MLP neurons of a small language model. Each row is named by its layer, matrix (gate and up: input weights) and neuron, and shows model dimensions 112-239. Each number is 500 + 50 x the weight over its row's rms, rounded and kept within 0 to 999. Numbers have three digits each. A neuron's up and down rows have the sign that makes its largest values positive.
Before each neuron's rows, "fires on" lists the tokens most often at its 100 highest values on Wikipedia text that the model never trained on.

fires on: "uc", "an", "re", "is"
L4.gate165:497503425513555487526521435475466497548499503506476598526509554451505516470425470457541542508441514448534566512504427388435481595475495472468470514523424523463435475420502530511525356463439423458566577448447552523512504568449446460512565514549561469515500446559526485403446474497445563568446518479522503596558530453531450484471521593562501439475477481509581567608417563598489457491442
L4.up165:490516475518473477403532454484530539501539525529495376470506456507482513532498492423427498552453443470409592495542493567534478458497581400558555537475411434452465551418535465557468499591497511445500508459529548445482571404556478519424436523520456471511424535470533525400527508447439534514484486433480445559492521515540480449513575535413502579494455488600489455498508506458493546495555

fires on: " sy", "==", " inc", " off", " Con", " |"
L2.gate316:455473442505426504553473547512454440403494533469486513587479461480539536496479496453548444538447482479455481484389529427467530568530465475480520523412423440532445450557486430461523448582521462484479494529503454547525478517587512498474435435486595487598510543415483522442498456508473506524447539493545504558467387515517479570477537528539536561521540518588531355538473539473577583529546
L2.up316:453527515489484543532476496525452475469502473508452468548510476515484449513503536557567485471500436564438459503497493494391600477399477472479501528441486480442480517508552464513596401533553529461533495545443389441500471505543480497474468420486542535475520503517531524509452414613465459509549540460610415507482512475499629525553484526444591513523447449556406360486510436487578528508557

fires on: " comm", " Comm", "m", "g"
L18.gate72:491488498426462541423516501476547496523434539615594453484575521460486446449530586538376553525516485527582444489518518451443525452511434594475492542566503536485535463477459552432448593466556534484536482467463580477548513469491481567505458514489470489441535490488478480447427463504469503540538564629447469478436544596456415462446416553434542500568567519474425517516479475408485509511482
L18.up72:507549458606557474497507531469504542531531490514538506625496509494437576493431585459410498549512464472461521455499496512445498461486429471491446521446602505487510500481396514584476577572414497493438506513430464534491534529478439529539413468476385440561530519510444495485471531472471495562521586483500444590460503555520400528516453558571440486494491589525466553510481593607521535484529

fires on: "=", " p", " |", "|", "-", " the"
L21.gate315:407545437419497434570480460453472497450396482499514495584491470557413474367533468619466512524529505414504506470529473435609446503523515574491536519522439425455483497522453535506436560547496545451533435551462535495551505453487534571459475505469485464520424551495514583456533486521441541477437490426506494533505562484462548449528472529429453511429581453561461536518440491512553506460545
L21.up315:511494527404561498402572486467538466477531499534555561409546443591520492501506501524539516590517522469543550610517551496514569527586532554471384477451436533494425577519534516506531544476473514505516527564525439479566459431509444604485471544437485510548422505598561486571515450509461553539560456453540573529497480585485544462469468548440523571535513541451512540455474455496528454524534

fires on: " -", " as", " the"
L19.gate279:438459496527583417572642560579500479509501447518516478511537448561473470429486561473461509600511525515567492483446482510544631460437563486561445549483528437551546528504528514559482405466523466520528441515577523518519451484560464585473565442444492553469384511534419553375494440470450517592462505385512475513494466438469505522467571545508520508454476551514549469550543472521437559549517
L19.up279:467454496425503532554508438461474485538503491534525502561463362483494493527464485533580415534418475507572484499503470431510564486492492545527598606478541456501458509479511565446468442507507544583601458541524464491525528494444442464451512490535477538510501471478594475471431531451524617506478502555578519526463509601515511479491530632440541467498461491453510491462589540442469479423481

fires on: " in", " the", ",", "N", "In", "The"
L21.gate5:456511556530491486504481524427526559555443453447606542522522590488577454566550420461484498554486418541512480433607444492501453521588449478472463532498478488460560478524484526473413432647560495455510472486494483512564495480473587478434485457444602470539481476510513538508509500414511503445608367420526489509435517509492529479576501517499581476522538641518468529465502468458520489451464
L21.up5:593556533452488542452538551397451430505414506474404466369481543463572523509582438541537500467505515513509475457485398494566489540401411523501370555426507509550482480471482512469478500513601497435467455436462465536490559444434416507534565386531525499592429495474548500414439544515508517591469505491488480561472466520475494474449468475505521500494554424509480575521570566510414563496482

fires on: "v", "b", "ig", " inv", "stit"
L4.gate452:538513577441491448365563497472484543502482466581487517549529520465508549446489532484444497433509421582523551490510502490500504542574454442581531528539521479485540435452612539487515508422554506428600519458504555478513607411451472496460560367476479486532619488456526532438517463487514535445548450586470539464478463514621570556531483494409399530523509538511512576475513514411564431491463
L4.up452:536366483524432422533412447557475479583467511465571496429540464559510503516497500479544434596549502544524522500493447454531381540429449510551608508478476483550455440491519466525542513531534473546529550501453515504438535459415518447647486546488438483528497524459468520488598405499503512438452489508487541413481530518529527606491494460423571485573530601554526406517464448444461596491562

fires on: "os", "ak", "ge", "duc", "ife", "te"
L4.gate209:497420501452483396452454458473483476636519499430572555416501385511592456535513511688516451571529469457475581519457539475568548478502483413508476471577503577576432475521455429515617542530417517480494546511487520485432480513435567517493497554430520467516473565527495461468504444457595521458468469530607554499482370476514499505540530490552514424519510432507449448523525565496543513495545
L4.up209:549531453540439491502548477524468456485454527491513474608535470580519469516474465572518508477467510529554545514541474508633505524500453442539405441530487525446488450505468516521476489497523483540514592506453474517628473447464512465501563493507527515396523532450452430493486474550509478477511485443476575414525504502422545414495541530425498541436418568541487498524493524470521481396499

fires on: " the", "l", "m", "20", "f"
L9.gate300:441431499574520506514453430521512584534553537525557511472545511593531493544451467632479501518413564440583494495414568477488545493517535507497612559577603539390462555496515492446420438474444605536479498471477529555532501435481474527560425533408583523491502515405511549546501516457548457476485498581442555451448506511617465478587567461496452454492546483474560475425551589493569547438414
L9.up300:419504439618462588482478562459490502555541600486530494529595539602487450528393437520501423504444513515454456493456501550539504471460542479565579550451525554532465477550523446534424531469506501487467504432496504550550486458468470509405425489553523496525536553480475578396493473397417548503518514576539558596465514491591570533536484527542454504484555543465513451463536493452456462519467

fires on: " June", " July", " May", " January", " October"
L15.gate415:550508541461480401440455540482595545496535520445528433502553536537519542515379579535502524546472569561423473483515463516438477497456484580498519404467625479454410525482430429492508464475502517465592538502490590445548516540538567521481439513451437454488410440566346503559492463539566524413598495525513409532523452468524504539555468424496521611465544423451515491501460518527494513406487
L15.up415:488525456582477488498451450466661503499491582530488454448512560492536484439474488471396483528439522535527547512497521414529486475550540464460578495493538490502447409536471588439547459520509547442516493525491487555419484607408483521467514464503567543539524511498555517537475552590518517522539498541457505461428567460527466457504546487495538523488515553502474446416387526548459443547543

fires on: " comm", " Comm", "m", "ort"
L21.gate244:431574481477408525522450450499516486506523496528583518558544597645535429496534603474466513493536525534551501437469554514403489376428425519471459544540521538568523578462499526486572473534479549557508669488483480519570550480509477499481471451480511506439397484447579460480468436450474522460534466511583529455480548610529460463538484477543456543492417478443484578449454505441591522454583
L21.up244:507425435517575465488470513526487580540507565497495439512458433538506482552452540519392443495534468556498496367438448593548472432467509484499468486462536516554418514478481543486486457526564600433462440491470504441544490472539480586481442376486427516511451479516398419500563532497453496509539439513497489523439541451508539466485506466477540521571453522524519420550517612549557485466543

fires on: "ir", "|\n", "am", "aw", "oss"
L4.gate411:443494614497458507495504523522528490451461425529467482392494543479582502487471444420476474535442456583513522542601534533516532531571520424557441419463423478461491510435494442517558508467426463458438431556447519364493468499554506480554474571519463552492513474457565541569543501549591561526489586506558395518481487430563530510450424553560538490535508530564439453446476480520599515503472
L4.up411:465543459510538506390520626471509556481475400570520567514444511485526477533488512515459464443634504524488541523594631504498478450458481441562556562490444412565476496440462547527556552478492511474444502447467505459564491485515542481538572458577460448520434467541446431576526399529551547486464515510572460571481456424521543509592504513496457514537570471497587478423552462530508429496576

fires on: "t", "ation", "all", "rom", " at", " from"
L4.gate29:597550493464452533546493540511458518486508476448514532468439456480476460501477521508567530444525484464501429471459534535585505547552442525499419600467511578502599506524526545532593355552506514441451494501573497529478424477488482495472524500435489521517498536485632481450539463416431467485538516461511396447524474534544503544498483574431603509479438555521495522591466393461484492500482
L4.up29:466519513438468508478480519390387482530422531544511498486467521485448535448463432493449502621475505497620522447505440490457507570427486475482556548602480584443481580554558502578524578493483484500507584595528532572438491518460570515514493491524428576435461508423507524513470516494504571472511386524479494507546354503457491456520520500621500494515523557548551513571452348421556524498538

fires on: "n", "iv", "om", "oun"
L10.gate432:481459575571490446587530579519550478436535507507466434595538437540501604474497604583452498504513434521467474474486513429488502516489590512400429582550457475456575544424470487539461475502424507467391573446547470450475509524457506472508505522491508541479524391475503527514515558407450582457534497519455494536456481511452506491597454483463451471503541525564575493503513548535485497512585
L10.up432:610523510457510506500590513506511520474558357654522491511514446548551535398449530533413422540477576544641539557510496498519379539437385501454547485542551571499497526506529495552537448388525427491476529520509377535509509461455529478504500490484536525463512498423509501520548492444550465622503494462510534512568489483484470485444539450472431487399465426592566439508419512408470484516521

fires on: "k", "arl", "ing", " January", "l", " July"
L5.gate453:511497544429385407456422490477461488542483452406535472510516441453496350406486576496493495486504532588514406507499509457594439493510504454546532496542508518412441493550447435527441499544474507539504519499478473549423540492598492485470499529548499537530480479542482465471442464471552541563557510466507490469522474429576438547491508456598516509430523499499568444549539467508488612470471
L5.up453:415515526603528503513505463408486463592422452429512467464544468503544451484515567542504558521492508534577559470483482415463540376392463451504499548533569432511466429535448483499482393494611450447535469517553539547494553499508525492491370586477519470492466547525527517507487465510574441479559400433477438475536572446521404520527567488513647596504525557551459461548457434534480522517555

fires on: "um", "ack", " \"", "ut", "st", "im"
L14.gate487:488536525554538456570586526508499607493564434535538504545515503514499445551543436501565487465519567529523529461497491558575517504523464542534534423446484513512409544575476541443482433595480529487423479492427432515575504497578579489608495551527505507475574481412473434484434527439464561493512521430526467445458502456534559534570531435424497534610597494384570480480494555477562489508458
L14.up487:441594608488442532366512567514409473464509471468435468513496587443480445419464498453505461422470501539449470597534488458538492439543535516507544440533490529487660474582539479563485460550415473501459528499507476470534500526498519516562556515480465493582539508414400532550493518513538524535486560548469555510487563483596532456383496563562483542536447482447469536533471560594458506545500

fires on: "A", "ide", "ph", "%", "st"
L9.gate264:577502678519491549541541466440390428455606503511436514483490549537381501543483478539422378573542523493508536545479470461498530501524552454524513488517560523518402474427587505502561497432466508417517486554525563531546500476545501445478482512463478471508431484426582492483539420466526564551462615516510439576527445392519513513414490528403558522559520503570548576455505478475488472475509
L9.up264:543407595465484508463504453436394455527484471512461438530514459582450446482552444442457526551499478460568526549556488451556555472505520452478494489477413508516470480498466509466518531453454487535521505521533473583557514446469522482441499516538426450500487518467512518463594496561406536599389576522532494486575423488539482498428519558452504499494495521497422463453426475487588556428449

fires on: ":", "ent", " time", "t", "ing", "ex"
L12.gate266:461408480486452616507459508486571482447534471485422489403464470502457594543547495629494503465480478491608629487484517445465464522539421475521520426545587477511519514557469499540526477480500501543589524500460454626519560510575530432456507483425615603518454510484429433462567477506519426557443507500534474543561493532453501541530403484489473540440535561505544539473544528515472369509516
L12.up266:444407620499454488492511417487477516475540474437516554587458498520489554560434396517471506452404511573455567480487525417447505515531611524449412544479473490491524520595532602523590425594478531549540476486412548474554468454556371422584502471511536573430490533527637479428509523530426427523454513457534443519480599476552453491455436493453500506446564451519491400577615466455516448572450

fires on: "ver", "ed", "um", "ime", "ing", "'"
L12.gate408:528437546406584497460495513398518486357519469488542576533482470557443574529603544506537492515532514551496490495507558424482522516525585567481497574584572470571488484518395530436495465515500482552562499513529558532493444503491566582535580465450560536507499485529466460474519589481507425416464484506553643531496438508480435473586549575549535577477521479514534570500465448474591517512463
L12.up408:559511447397501547350539442514528531429573426504586583555474471516562533531533456538555417537458534615617467492550520484487516554530487509541470530498485563440487529453363530446443512520468491474531499527528637495465530506517530580560436489456501534506376427436479432510537556493502510443523550547466555516469444529460523444455581587501396510463500424459457556429527604509565569469507

fires on: ".", "|", " of", " |", ":", "c"
L13.gate55:493511377513506496517569475451373584545508423536485445525504523544446516548512519575485518571489528438529547494509544512555421445604549582528519510546586508522475509529479482447530542525493480472571480437593506443532550412479581537482517460469510451454520585496457533494539520537485388493553582397537492513553488578483469508519567479559521558453481501517424488536442495506513528467535
L13.up55:527562440427543513450472562455472598527500504465495548388530447468543442473411512520485383514586444540467534419467565511510489496511522486466439539537433449466455474559498537495523566506524536461490546450560493447393385351397486588467533509535488511475488426517567504460542466482509543541461450431447541583528515519482445478485525529476623584507446369467425479534531514535539500509601

fires on: "k", " -", " |", " place", "t"
L9.gate298:478463458460548496517446484515405406442504479533428450481501474478554465479588504437600559502518504437492598477469548495509502431509493587463449361600546383576518554460514502551405509547521484448450480526461539457540542503488503436457562513511478582440413573571408561437430553517507527468497396463492462554515476448538462536533480493538520433469458488443477543500539417437480492514471
L9.up298:466438489497501543445516498441486562518464578488458511508537450582500496495447500554516549607454489543501553536502507548466543413480525496466580529440480424462419608437450548500427411479522426536553579532532443529576501407481502441503511547512577511601484537568529426529459543434561459422477569506553488540497455547475487474480658549615444530535398552440574442468530529534490421478532

fires on: " Ch", " the", " in", " con", " Mar", " Con"
L19.gate401:539454566527531494567492487430440446455579492527418407496554519456461516496543493502524561472431539473467513472489422491495469461523475439591434440471496447455520480359507408466600499560526429462532509546573482527504559429565550532504525446460544493479426560455520539487537375540381528468480456473539573489378492529536475541523558489498553528523524574504476560467563480398437522496561
L19.up401:480495483569533455471486536440522517466499538517444513458488467437482508499550462478475521466502540466537507436530569608529453530472491402529437552474626419522571539471453481491541495523578512418524449490511432491593492412503497514483567458385434491390478447494645482488355463444589578536504475526474497525433480421493563495500433484433511485483520498520594584566476471478445530415482

fires on: " g", " app", "A", " G", " v", " A"
L18.gate464:489445507479490491526492437455498493556407533499379547402546602505493506594526564426540479492531512556489415453548488547580493580454513460517507494465533426392498459558557480449443485412597442545494541506504476446486449510454437447420475514514496511477533453439520573472525547546451447523555511403550495506478481477497510578448445588335443454530494483449508476476514505468578531466503
L18.up464:542516509439560523450562515512498536488411484532440480416471598495480442541542454443523512520591574552502425513521479539514571539438462575434486523467642437557501503532579434495476452445474452467565393484433561486564503463465441551496478487505588456476538497507560574506485468440460497486491541498536511425424470485527453511497576509574501424456508434518517471467525465441509571441476

fires on: "20", " ", "\n", "–"
L18.gate109:503397565539505418408529586445564474482516419464484472496501451583530534541529408397502619524522431492514496480550475543431425515474553550459567485511509488568475495475497600430486547471554431546558580466583536451478541529507530440534466533455547599536571530396425532536516455498525433534469445580454493526461584488458470492494429510439565549483535485492456420459460464573468425518558
L18.up109:472523447408435460493548452511475465436533544414503544441486458407570430472448486498534488481425432481525477504496514407515578391522507499478524513574534495458473353574472570567488530405515479517522600534535465500443554458421507520504552471561496510469503417461508528473506492474591609487489430535520548424511412465462517552398631577519457497510587510463516406457465434494431452535445

fires on: " I", "I", " it", "ou", " It", " they"
L18.gate276:462531408465598486395548449542479529421511380639496467450453478517452507484477539526539460496533609504488501477492508503486582492502460440482399431490554539450456488500487516474543462531455521422512433473489459466475504509454473567522539508394484522450514583377420447540521554489507448471484457394533500506521447561504551536522437449514432505502366553457524548492460485422510479483496
L18.up276:432558599511499456497339489491551417497493492580581556600522567519511499526414486470579464409515529499498426469504560597554503479603568488395499505559446462501454515602456521525522438489495511588511529578494539452513500492530509505422547434486528476449543529503457507426507474390497562499430469485483565598601483472499532516575448459565482486499566515572531371435554475442518449524488

fires on: "ity", "ion", "e", "ne", "ions"
L4.gate61:540488544478476524619539460479520560483523527536501459492586510507521535567482585436501483503352555538493531518513491484449458427516496495477358474530510432598475407448455551506508564577572450392442549493492496467604493433454490533501621566555405464440568502510556616555494467534577513563526500549460567545451433467532549453524486501462499553481478537449609424473528554438522509449447
L4.up61:551514503523464545603545492566567470438518565579415534495485509544493443549535558468401485541501592472510538432577550418470532532491461463562444495475501484537549594500457535447541489522517524576486509474553551488510448443437489537508440559518433388523511525459492567527483468551466399502612467456566515537563475406428482471530512520503609523447555437517544494571491474511484455535529

fires on: "01", "00", "all", "t", "el", "iss"
L5.gate2:616471468494493447620516460485506523481459549496601555484568581484524432505528456488541561452434437465500420520481535544581427519516497544512431601493416498490485511461471503522575501483530538433407538505541531487450415533460444552541509514498485460565523470576578487569475514572483508486552479603533439521435478476611492459488524559465481587473444594515458433466496561508522464516435
L5.up2:475413568423391457594521549526437526465456502559552544479479475432430436540612405561509523543481430459479413582472528553465499412603505467518472516432505502406490575511532501504531562476503574427516539507560515568440427590450582557438448528487453525521539554521569451502534482605480478452433461635551463492486454471449535467531555488591559466493488528563444458551562505457484512422561

fires on: "ions", "m", "als", "ion", " is", "r"
L3.gate0:502402564482472504532514466507476483364577408597518551510543541642429482533468456444587526565409499566515457454416453494470493421492517545501455545495436427501455524517489558538456499563583502448464572447573507548503487582452530475458522408502476494434468482537474565506481472507514557524554498450505544516455533505494517456473590455511416497533493529518406501551500488476581494584515
L3.up0:450572561436534463516506403492593542510466463562477482485456442529463491545510535524515536548631480499569480532463567545448569547447494431502503498519548519443451516451457523463540394571534483663549493420415492572342526489491611514473416481588443414432453481514498489476424550567487544482496453488496523478555516532502457382477461529432506551460532448525552559469508536446446463543535

fires on: " Bro", " mov", "ro", " prov", "ov"
L14.gate400:509532556496488611576497562522476480408482576471574505488466446547472530499531493543526541525518480387449481460573488519518454522440535542404500425464489509523504520531521415463510629480494513459559518532411617483598428513606498498554510435490526568501416514520500562474518488440480506468450524535446482449401467519481457473554482531528461448513551504543520526470567510493489604526616
L14.up400:447563495515569487468417476462613426485478557495517495482426551457503580463567590480562582422540405423455464500493580416445455501551507543419635467548536548585503625597529503554530477562539476499493465572491499492545432515494488508481489449477424493450507543534484449470466576467553538490502596536488517458553543461473481427512548504515480491496644490489570491461468484442465499423546

fires on: ".", " L", ",", " ", ":", " l"
L20.gate264:484485567455526452384492506462583465378416466521477501499517557504487492546493437450416521549546490460455554513537517523455510526446387569554441516484495472443420472553491575482509498444500534478470575469494540481493500557514594585537500448425469539483520430532483384538443511464480495570564457469522415525533481454332510534420470510582476519458579515407461424549512503485483465467546
L20.up264:506431414496501508430446543445535448486480440477467556526417434443487475506509531482424560537468441461436633447589509520559511558465448619472523497464497448611479576628471422434537503560491513518533493498482573598477515524441509497558539570417434464537556519530500507467564501490488527576536521527468545577522495389509571542563478565429454460490518454461592486510526508476561502495557

fires on: " United", ":", " U", " J", "au"
L13.gate501:498466511520511604539474452580430561508403339454502498602468546523450535506499574588495536456439455519516559467546491488464481458466465471510559403504433542562544513483556534573459530552584510500496477574478582490502439477503475463544467547404458539431475492478509559587551477451568530546498560551578500541463511489575524433517540494496527474448477581517435490575451469494532504445524
L13.up501:386506466510500513509514482443499486486508452558510527384421565488469612456423521519446469502460513589458431391457599570478521515533531538507407588508515532438529463505542572579459529426484554463561459571586501440536467473490484529456513457508454529408454560590462496443502440568487500471514423468482533479518553475480468456473465441471586464564524549363494451424429538439451431509504

fires on: "in", " mov", "g", " min", "ov"
L7.gate444:507541537559445609459528517536493512469533533408620397501523482544487528480465484571473603547545479425402589504557515495492628483538488531500506398565543569473510511531428533494548541393545560453477585543406496546500578532645513542501464507562503427497510523476506434498481433456431536507405496582500601558517478536539475437490528555562545524544480535439476579473479499525497574547469
L7.up444:485463359474455578580527577474555526390503472492570483463524493431501540403533543572463572477523533497473527455567490474494538437543450395582520442568563520487496525532581532540500523423498528427457573524429481547527443443475480494489515504569537388455598475474527496551510519469489539538454495513543557552469522550523410514535519502542550468521660454506478424491499535422435516477526

fires on: " ", " (", "-", " \""
L20.gate326:405604576543543602501489466512533493531434547555461475557461452447565520439511526548543529511510521618527427519404520463480471530474494553504539455446489427459479506481442476548462578546599537457591626478556412543469514482480470466447458515489489472444528489401559542469467385468533457545504518473575498559489504512509423467580525484542502589540594592512499522575499520534508487519489
L20.up326:450465526497497487462550403470545460505393512447505555469450470498522474512465543505495554580573536565546447421446484451549521484452598516474544414489492470417398525516445461506571459574498562578485487514448493531550509538494459501612472495523482558512519486377522529509539438456525411544508438514507578540568542578475528449504506563449589547431528467442499566482505365565450544401551

fires on: " dis", " c", " \"", " des", " ("
L19.gate209:496618555541475581498487512499479507487493544531393460524532508573617519533558494478521508505577512525471491465399487496464469439467541571488470498431496492541456544565509446488490551538559504467448518519502462511494434367555465524504503532426459428532531429591545567549417530463492458553542582464428545530431521467465561497459549438386475481479592526516469487414569568463559453554509
L19.up209:439582473486442391465568451520457483564545489581492502573531516588547524557414461543508468498494553538504478473420457479540630468519456480475514461544510491451428520466534626479488512536598486616566571512561532522512444547499388448531548469538513455537510469456456425535506649493512440520448485493525514533527481467445553428512516624497558470481499513550429439475479409502398565581498

fires on: ":", "|", ".", " |", "che"
L9.gate330:433505475451557526419662537481410495464445513546420467501554453544575593475442486484499453493487487418472494562557542613545418512508478543514519543626472572494533486507577543461549535361501554499450496522515513498465481395442455528523479494556514475505474523453509541488546445527551568421437455499498370543543452528466559588540485540533461417462562492446478488495584482482571489464598
L9.up330:494463409429468505429547478430492494502520415460434578422473550518437456595480536537524461506429462456500532493566535660582484522523466683604502521582512497479498444521461438407451506523498525503514501559482414418503545563550477497465594415486523551436504513479529524481552524487473539490467493508513537433491521482484541544592505528407483518539538591456545480418510507481597477436468

fires on: " as", " |", "er", "an", "ar"
L19.gate497:475428493554492454465555447487577534536580464455500545528628440543630583419487535557458452533418549562498535523479506507525525520572553488510536494427535556560515632524463451480496460421546516523556456542412532434432543477405541464416558472570512507549496563420514528491553531436446505505502512456533482419504505502509564505535617529537542440594465522536523484582520476377566425423483
L19.up497:494452510458556600505540526535429547510514571419383573546464435488477475421488511528536489478468448498540535514467538447494462577625495499478476498504501537536585463527522545515469461482539505437511475476459520630552493547438543446473486476514490485539460482545574541493613449572483524430439528444447487411485502468402544392399577527551469550445485452444422497435537454565378563525528

fires on: "ab", " v", "ick", "ime", "us"
L3.gate269:457406445450511410433500546570467416445462548602562555488564510442533504519477402463481521497525482555591486436531508547433458542537602550501534491450544529506541474521447492464546565507478440424507466500503527508554461589438529433482507543473520531541588577625472456434474519568408482447479572491489505414514438457510524435473406555450470487558416414447465416476519457580467509465536
L3.up269:452533536514557414528459535470530447466473493521584480545539521531446520526555523465413527438369534454509588461495557546526515530475567566513509491471470604433481566499461507504517573538501511461513483464506600515523407480411501420419500574541473434483546598474469460435447453546561542531449607463513559469487544442377434481459481488502442522489470447457572449428473554603480445525503

fires on: "ad", "l", "20", "c", " "
L19.gate239:449461441460456479458578489499559584473429488514515422541459476511541468476418511433511570479493424486505409454464526556488541444504423533424503481549476497351485472480485537425517527437479379485504478477429565520429461484481590431567476551470442538450568498514434480546373403458479514468459563427486503492501537433512442451502491476427521590503567561430433502553532442553490513546501
L19.up239:495527480509409511439485494493485469465411528415498634439538490448541469526446564502497481472475552527460560532486567454617439462547443481533352577485539541460491474524460523594504490515449470612481524426488503506562497477463525502544581513484502525455537562363425635527484531568484558504548525475488481462569558440479458449539460535585410524432508509538577394435460480577462450512509

fires on: " ro", "-", "ro", " ", "ie"
L19.gate227:466548512440505563588518496506556493547534447475597486521488430464512493468540571469473438493525619420465510506471500499533487536489520466469536569493587463512469461528499485436566452466491533513473487576504465491520564501532458461534497558509573491609486449434536503477447488509562568565461488514486523425495581526468476403473538580564479390469477502435505571471524424478660496522563
L19.up227:498513470462615496476535573472481587441548453526449507502441507462516456449483513513429415487537568406492530480490548504554538509466506429480587490465526502374438529534469448343525471507530422465410514457442556548371459527469574509501589541535544483458498463502459541492487530567432515490499471547515577502430522509499518583475500552426519393506508517476428569555444556580530546511560

fires on: " g", " G", " ch", "qu", "et", "ivers"
L20.gate352:579528461480485448565589496492519446586461413430452524495547476524485401530515592460517459457433601517541488454529455464518529466483455493554489532586641500462592510527496539560503437551506559532481537429535484504526542433544406508493594493505457554427539489452461586517509551426420544485556544518491582488490462400497474424536512431382529517525543557507546492530507568503509541508480
L20.up352:488466516515490497540498450506544560462491450511510542447514546546618514522616420408517470589424549513498509528591532518502606532502517539498435478495568551584541544557542518507532512382499451465474452373512547436486468485489464478412493445452469557504473533582455527543443519527443504452511486392533503447476415530489535500538477479483453572609541487449570501464428475465498576413424

fires on: "al", "ell", "an", "is", "ity"
L4.gate424:483601513477492459550451520495476529576540458518487505511540495445546568504487460426503576505480546375554551553536411478547436533476474466448465474480517510556475473504476405504459364536418493562449582446514516520516502464539506456512538469577485465573556573508461497460415555474516496593413445405551494538463557498545570443432481445543540558398461502537570592511489477463425587469467
L4.up424:420555568524464446578489401470446532563445527515554527465479532475485517435548414478491518468520463530457550484523501553548511422502428558516509507539494423491499524492544476553514522543452494452576473387484450564526534599508508525484555465482434595548613477485496512521399507515450598579419475547546485631463532554456466461439484424426369505582475577493391543541568456519455514488452

fires on: " It", "t", " it", "}", ")."
L6.gate121:540464564532462508487495440431556557449462433477572572557415540508580530522547495437460489574585556568496526494528522452493533502440426518534495478505561540498434513451543516511564420465487574429552488596414532543534434569565522511571520483536549460470456572471538463559518550478489469456517409529424507571504510407486518557502442474542490419484463534434575488435490434454495513510448
L6.up121:467429505469557430524436454492606464495622419540418528552486512482556603473479507537512484509559582586530489514389502579509549479602469445469502466464464464489451489494470522610516445412540482495482502508478510564439482500505573540383544534541483492563435475576456479551527549460488469483460451538477546451466431501539518483472472477589537521520528517476488498567480425442499431520473

fires on: " g", " G", "og", "g"
L16.gate423:458419519551466411461517544521457460515491489537507563478446500593470529504509553403499524474520518521487493514529509493519398460506499452523527561545549475591431505550391455548456531493561508466626471468481548536453532554426470417422476532472454550604445574476456486525508569506520491460417511568484507455496431487463389488444504519489432509509552457486558397477523494428567496451478
L16.up423:537494560445565490533548555535485484470524504451521413525523543511481501517504518459521481446521619480473515426451464514442551605514455548529416558493538441532547474521610431505521589464505481412498486525478559468505619575457460503410428413489475520586539410496484503489353577435534483567534551541509526502443476497538496507552521484422569533467459487465586552510487402478451510453553

fires on: "am", "el", "ill", "ubl"
L21.gate386:538519537516456485465594483533561473587474490478417504434578499375565575539446460572513464501528518632490559554511532494528500502527480508488497613532540452510517576503504530399462569438501453480512509485447469526467463550517445463453554478567463463531437448526463472529542429514401543518573420529446561467494500498491533584567562502566527548493495584617545436557508454510513472632484
L21.up386:489484555593447488541524532477514543580520520477427450425451514422508515545460505559508535514372564546547544427548514447567459457450538546491475567594486432539563512503553502568453506497465508538424513454472385450439533492565530424456568460519507500554482541592628578467529431535548488488571523553442498532490510534494442459482521548427475615425431525415439449481494576498512547533478

fires on: "v", "vel", " inv", "g", "il"
L4.gate192:589587496529386406444574531478417538552496503556613466545462508531535425469573479469533453471418519575536488525533503449580523491484429481449519562422502542507448437454475508410411513535435450505484508448504488588484483484386442438467434515536497413543589562499449624512516504494570494394499492529471630514437563527481438537468496514479460494505473489561544500548422512470433531546505
L4.up192:612497491516425426491491557498435408506491436524537446538515538493482459530475488413564463489503451476545575526521516469555570397392394470536544521527512419492527427441471522494491543527481401588578573553492429516495449507463492543636535375451453476534604577505477545489482458509478518414446504511508506579576517561540578516511487594505546517537511454475493481500369522534493500522580